config = dict(
    n_head=4,
    n_kv_head=4,
    head_dim=64,
    init_std_up=0.0632,
    lr_mult_o=1.5,
)
MLP neurons of a small language model. Each row is named by its layer, matrix (up: input weights; down: output weights) and neuron, and shows model dimensions 16-143. Each number is 200 + 30 x the weight over its row's rms, rounded and kept within 0 to 999.
After each neuron's rows, "fires on" lists the tokens most often at its 100 highest values on Wikipedia text that the model never trained on.

L8.up547,245,215,166,196,141,214,213,198,177,201,191,168,245,236,199,210,161,195,162,210,190,211,217,209,171,230,201,202,165,179,125,195,211,186,200,208,196,161,221,206,210,226,230,164,211,246,174,187,224,214,120,202,225,176,248,219,216,214,252,203,157,242,236,251,184,206,154,165,225,180,190,202,221,202,240,163,184,202,231,207,153,174,214,154,204,211,245,262,227,204,198,211,258,156,171,167,225,180,171,177,202,169,221,220,193,196,244,158,193,182,209,221,188,209,216,230,204,140,232,199,159,157,169,208,211,193,182,226
L8.down547,174,164,231,205,208,205,217,202,192,207,180,178,176,190,189,196,187,199,198,208,212,208,175,196,210,210,186,205,180,228,215,248,212,196,210,210,148,235,178,257,150,190,213,208,233,173,220,250,168,240,229,202,260,171,210,207,204,233,265,273,168,203,255,215,199,130,188,198,218,216,183,188,170,192,157,207,153,190,157,211,195,218,252,219,218,241,203,159,191,170,216,253,146,177,202,185,229,177,262,244,190,271,185,194,189,218,231,199,185,193,195,229,215,126,181,188,193,206,272,133,241,202,225,207,167,179,194,168
fires on: " for", " of", " (", " 200", " the", "|"

L8.up239,202,210,200,168,227,171,144,189,211,198,205,199,212,170,177,222,245,174,145,157,245,180,215,230,211,205,153,178,193,213,202,183,239,251,200,182,206,224,263,196,220,166,197,143,222,157,140,194,194,221,225,244,159,158,218,202,187,226,200,175,179,226,190,220,187,154,207,195,214,244,218,133,147,272,202,176,225,197,245,197,221,163,199,231,260,208,221,223,274,136,175,175,210,192,188,207,175,229,220,193,214,195,160,222,211,222,204,257,225,235,127,229,205,178,223,221,192,189,210,215,250,219,204,219,172,138,194,217
L8.down239,202,158,228,187,154,207,166,151,199,158,192,230,258,208,195,223,235,132,225,188,198,167,250,151,214,225,189,204,221,233,183,175,201,172,192,198,212,165,217,214,213,190,206,163,166,224,211,213,150,145,177,163,205,194,217,248,228,180,269,196,182,221,195,197,187,172,111,200,201,185,204,162,201,218,220,182,175,242,186,206,184,241,198,171,238,180,240,190,149,247,210,156,189,178,191,188,190,203,227,258,216,216,153,201,178,201,188,184,208,191,219,240,170,166,240,189,235,201,189,171,205,220,243,244,217,205,172,152
fires on: " an", "t", "et", "one", "port"

L8.up752,210,190,206,220,212,191,165,186,139,222,214,242,164,226,222,220,246,185,210,207,162,193,185,199,254,238,222,182,185,159,177,184,235,197,218,179,253,226,258,225,172,126,208,184,229,165,194,234,176,163,133,175,185,143,239,253,194,223,210,158,231,230,186,267,232,168,189,239,192,223,186,203,188,165,182,249,169,198,202,200,163,193,204,259,210,205,243,205,260,177,172,249,223,179,212,125,220,155,213,185,202,200,160,229,270,189,189,215,212,174,244,206,198,218,222,201,212,148,218,116,219,240,219,176,180,207,199,229
L8.down752,276,207,241,176,201,185,213,175,182,152,171,189,198,230,201,207,190,152,200,158,221,203,185,215,126,205,176,169,275,264,193,206,242,203,180,244,132,199,216,180,250,170,198,236,213,226,222,223,149,198,171,254,193,183,243,219,209,186,229,213,211,231,219,244,198,203,179,202,192,176,183,140,214,159,204,263,109,211,186,190,209,231,193,165,204,186,202,218,157,196,218,255,169,217,197,188,79,261,186,213,188,226,216,194,199,198,233,231,184,203,202,189,219,157,229,155,174,211,163,194,253,232,244,246,225,171,235,182
fires on: " an"

L5.up435,174,181,158,167,250,207,267,229,204,183,183,181,193,179,248,180,186,181,220,165,164,151,221,164,226,150,211,173,199,167,214,190,216,194,184,198,174,208,161,224,163,179,274,179,207,229,202,217,194,285,170,159,223,207,203,198,172,214,246,187,197,131,131,160,222,194,208,212,149,176,250,159,172,206,229,196,211,225,222,186,211,283,222,249,235,212,193,261,170,194,213,234,190,188,191,216,192,133,170,133,193,190,205,230,191,209,200,225,164,198,194,198,209,171,219,205,217,198,162,187,162,167,200,163,199,208,191,212
L5.down435,200,242,258,231,204,230,182,195,217,223,196,224,183,192,198,276,247,176,203,219,153,182,197,171,224,216,146,174,195,250,179,217,244,176,197,187,203,180,230,240,214,206,147,174,196,167,236,257,146,168,199,165,215,139,183,173,177,195,224,203,168,211,221,271,186,244,205,255,194,217,151,221,196,235,182,237,226,213,229,204,135,176,114,184,210,185,230,203,187,194,196,186,220,228,223,175,196,214,188,180,246,206,190,181,219,191,168,248,178,178,202,197,215,219,191,181,158,252,193,178,173,166,179,233,166,234,163,212
fires on: " de", "e", " Di", " des", "iz", " la"

L3.up378,126,193,173,199,240,259,213,154,178,239,224,189,172,178,220,178,171,163,208,226,242,225,196,229,186,153,147,209,226,183,218,139,206,178,222,213,172,225,200,196,243,198,180,210,220,213,235,217,181,169,192,185,239,217,205,211,171,206,245,210,209,222,185,219,186,147,215,211,140,165,232,123,160,220,201,136,208,190,237,200,228,199,203,150,207,263,203,221,180,230,180,189,200,211,197,221,257,236,236,207,229,207,196,194,218,161,231,121,110,216,235,229,181,165,211,172,215,194,185,190,217,188,209,196,221,233,173,182
L3.down378,246,237,216,168,169,172,194,261,216,203,191,209,226,189,229,239,201,229,201,174,200,165,195,160,207,198,243,214,156,267,240,238,181,231,193,194,199,183,229,216,152,191,213,183,191,188,185,212,217,208,188,216,152,209,208,214,230,229,174,179,206,122,173,238,213,243,191,185,254,244,184,260,209,158,198,252,204,193,236,162,163,202,208,263,154,144,183,198,253,205,194,180,202,179,172,186,173,148,167,180,182,212,217,249,210,239,154,276,281,179,145,197,201,232,209,226,188,225,178,183,172,226,194,213,169,143,201,222
fires on: "af", "ti", " each", "ill", " that", "gn"

L6.up745,154,227,196,221,199,181,197,215,214,173,239,183,212,230,226,207,181,211,172,220,155,174,123,201,214,233,150,201,210,268,225,183,208,212,238,208,196,227,178,181,183,144,226,225,183,227,170,218,165,180,221,190,205,196,198,202,236,202,206,165,194,235,233,194,213,175,182,138,244,169,196,272,174,167,238,237,275,146,160,232,243,171,128,191,216,221,193,162,205,254,233,242,192,201,235,195,207,215,155,217,191,184,238,229,187,140,196,207,238,222,237,197,191,220,169,212,152,191,169,177,213,203,230,218,194,262,149,230
L6.down745,229,196,205,161,237,195,220,217,146,196,170,198,191,214,141,291,228,161,185,234,228,250,215,209,185,162,167,185,149,187,177,235,181,165,183,238,220,255,162,177,242,230,222,240,219,205,148,206,222,214,224,129,198,218,170,216,201,142,239,212,196,177,244,194,170,175,212,187,182,225,229,170,211,186,159,158,172,232,183,190,252,234,197,165,134,161,200,194,204,203,135,187,204,161,229,204,186,186,175,239,227,149,196,237,218,234,238,264,160,211,167,202,210,188,206,172,198,232,189,179,184,213,204,171,220,167,192,159
fires on: "'", "-", "no", "gg"

L5.up164,233,222,220,191,216,203,204,216,155,193,203,176,210,184,210,228,166,163,218,193,190,185,149,202,178,173,256,242,181,237,205,194,158,179,314,182,204,184,198,169,184,195,153,274,178,218,206,164,199,141,158,165,204,151,132,215,205,185,198,226,220,224,182,250,228,183,236,240,223,193,213,259,153,256,185,209,263,194,161,221,144,198,202,198,208,192,206,209,204,245,202,210,200,241,187,223,252,214,190,186,215,159,166,212,202,198,196,191,183,193,272,189,194,169,192,270,187,185,204,243,174,170,142,220,189,253,199,190
L5.down164,176,202,191,233,190,137,222,189,226,249,155,191,148,199,174,195,178,194,209,178,143,185,274,167,190,172,171,165,191,171,274,219,177,234,160,240,211,159,256,174,179,188,200,209,225,173,244,228,136,183,168,134,157,189,216,184,180,202,211,247,133,189,227,225,146,181,225,148,157,242,229,207,217,217,229,151,168,196,177,183,206,180,206,224,168,145,190,222,218,177,205,151,222,205,214,190,168,211,194,221,193,234,230,156,230,200,286,227,196,194,166,216,215,172,251,162,212,220,163,238,205,249,179,198,206,174,189,209
fires on: "s", "'", "-", "p"

L3.up823,151,186,216,207,233,211,211,194,161,187,230,146,149,232,222,150,182,146,167,181,155,181,171,201,223,160,222,184,227,197,149,204,212,228,175,171,227,222,203,135,198,137,157,179,191,237,239,92,256,220,279,173,196,233,188,204,234,201,223,211,197,156,219,135,264,219,189,201,214,166,200,208,225,257,210,197,166,170,223,248,206,182,145,203,183,227,208,217,201,205,208,233,181,202,248,181,178,255,216,231,198,177,226,190,182,222,202,202,201,208,190,196,185,199,240,256,232,186,178,189,237,202,221,228,244,216,193,220
L3.down823,173,182,244,213,232,218,188,162,188,172,162,179,227,202,214,206,175,235,190,194,174,261,214,208,193,236,128,168,218,186,191,188,165,222,236,171,161,225,246,172,238,224,199,174,229,168,237,212,234,158,120,181,217,205,161,183,193,177,181,196,165,233,162,219,158,181,197,184,229,135,213,230,187,159,202,284,196,203,162,188,180,216,138,198,200,254,203,172,238,216,164,233,189,233,210,148,259,202,152,207,227,146,225,200,247,195,246,261,241,192,225,179,234,195,228,144,186,164,259,205,222,225,211,230,187,180,235,200
fires on: " to", "13", "000"

L6.up440,185,205,186,168,177,171,216,272,208,191,156,214,222,185,215,225,217,256,134,183,251,200,246,186,199,250,152,224,233,176,148,180,188,210,225,177,218,191,223,208,208,188,147,205,238,245,233,193,233,190,183,131,242,218,247,258,149,185,217,212,208,230,182,161,214,217,176,169,215,179,228,178,174,181,213,176,173,187,224,212,205,186,193,235,206,232,239,168,188,114,237,159,166,190,181,239,199,236,186,172,165,272,198,198,202,211,229,217,198,199,232,190,215,200,232,194,187,200,230,207,252,236,149,173,278,228,204,143
L6.down440,159,128,251,185,204,172,223,213,220,212,245,227,190,217,182,204,205,173,201,158,201,205,235,229,217,181,251,183,193,206,200,191,215,186,161,189,179,143,170,161,184,259,243,172,199,204,219,169,230,259,161,185,199,214,167,194,222,232,171,195,261,192,178,192,245,193,232,222,184,237,188,203,188,195,183,175,214,256,235,250,225,224,162,272,167,224,231,243,242,233,189,201,259,187,191,199,201,205,183,192,170,220,203,150,186,196,200,173,197,176,208,193,221,189,225,173,231,212,187,218,258,179,155,221,183,172,214,172
fires on: " and", " =", " of", "ing"

L4.up127,174,157,158,294,203,185,228,227,244,207,214,227,165,171,183,220,169,178,282,236,151,238,191,241,223,118,149,157,236,230,207,200,209,193,238,199,231,192,240,162,187,216,182,141,267,170,149,211,262,196,221,209,199,218,164,168,191,186,195,173,212,181,250,184,229,173,219,225,165,217,161,213,204,272,223,184,215,181,225,205,224,218,258,156,210,212,238,228,216,223,206,220,202,223,206,209,227,184,195,209,207,210,238,204,219,182,224,165,173,185,136,179,234,193,215,197,187,216,233,184,195,191,178,193,230,225,254,222
L4.down127,207,194,193,189,186,179,153,213,158,186,166,189,254,174,203,176,193,226,171,177,192,188,193,186,235,221,235,183,195,218,257,161,207,228,231,230,164,168,206,207,197,129,190,233,177,200,228,201,170,143,198,203,181,226,140,201,206,202,196,149,180,194,187,184,231,196,202,204,246,208,249,169,209,247,187,218,274,154,162,203,179,222,194,186,158,211,205,159,227,184,167,229,197,207,213,212,245,184,256,222,181,210,233,206,199,213,210,231,171,224,227,201,195,154,199,168,231,183,212,234,221,208,192,156,178,182,221,195
fires on: "si", " to", " for", "ti", "oni"

L6.up993,193,192,186,158,182,213,181,200,198,160,194,227,200,219,207,210,172,202,195,221,204,189,208,192,186,248,198,140,212,225,190,161,231,171,259,199,211,221,194,206,215,135,188,189,210,240,226,211,156,252,198,167,185,215,256,176,190,203,210,171,244,227,107,206,198,196,209,177,172,165,219,227,190,154,184,174,164,222,243,163,160,239,211,232,222,150,179,214,208,181,214,244,242,194,236,233,179,180,183,171,180,237,188,210,226,189,235,217,197,226,193,224,228,237,165,177,176,219,219,183,266,195,167,202,180,153,230,219
L6.down993,136,260,169,188,201,225,205,218,181,207,180,131,197,202,230,176,199,199,222,134,210,205,207,225,256,218,202,212,244,234,234,223,220,171,178,241,238,231,201,232,208,171,208,183,182,184,218,198,215,204,189,204,231,197,137,185,186,188,202,217,187,208,232,201,205,168,172,244,174,220,184,212,193,177,138,228,143,179,211,207,185,203,226,176,209,220,211,149,238,250,213,189,199,175,218,211,197,201,163,210,199,256,217,182,200,212,198,153,205,181,244,231,247,203,217,246,198,196,238,173,196,192,249,150,268,223,244,140
fires on: " with", " of", " for", " $", " its", " their"

L3.up38,151,214,208,171,238,188,186,176,195,179,182,203,215,234,201,123,203,230,170,182,226,182,225,201,164,199,232,198,207,187,220,180,232,221,191,190,173,227,215,138,175,154,227,210,175,213,177,170,206,163,195,221,262,178,226,211,204,219,197,224,211,248,247,177,179,198,204,220,166,205,223,150,149,227,212,199,109,231,214,183,230,224,175,237,233,169,225,230,152,168,246,136,180,225,221,200,209,228,148,173,221,249,196,210,217,195,198,175,222,199,159,211,182,209,178,207,225,224,230,157,203,187,163,159,192,187,185,228
L3.down38,198,237,157,192,191,255,247,204,185,207,180,223,244,141,218,241,142,202,220,202,190,250,201,228,206,186,132,236,236,187,211,229,170,158,269,253,219,179,170,238,179,229,146,197,194,155,210,182,177,132,166,199,207,177,190,197,198,172,222,221,192,187,126,244,216,217,201,187,189,186,184,152,206,210,206,183,270,194,169,177,194,204,185,169,179,228,160,158,226,250,180,211,199,178,238,179,194,209,169,219,216,146,118,216,174,220,247,217,213,180,177,132,177,181,192,234,179,210,191,202,231,162,225,186,160,178,198,207
fires on: " to", " officers", " To", "ee", " Ka"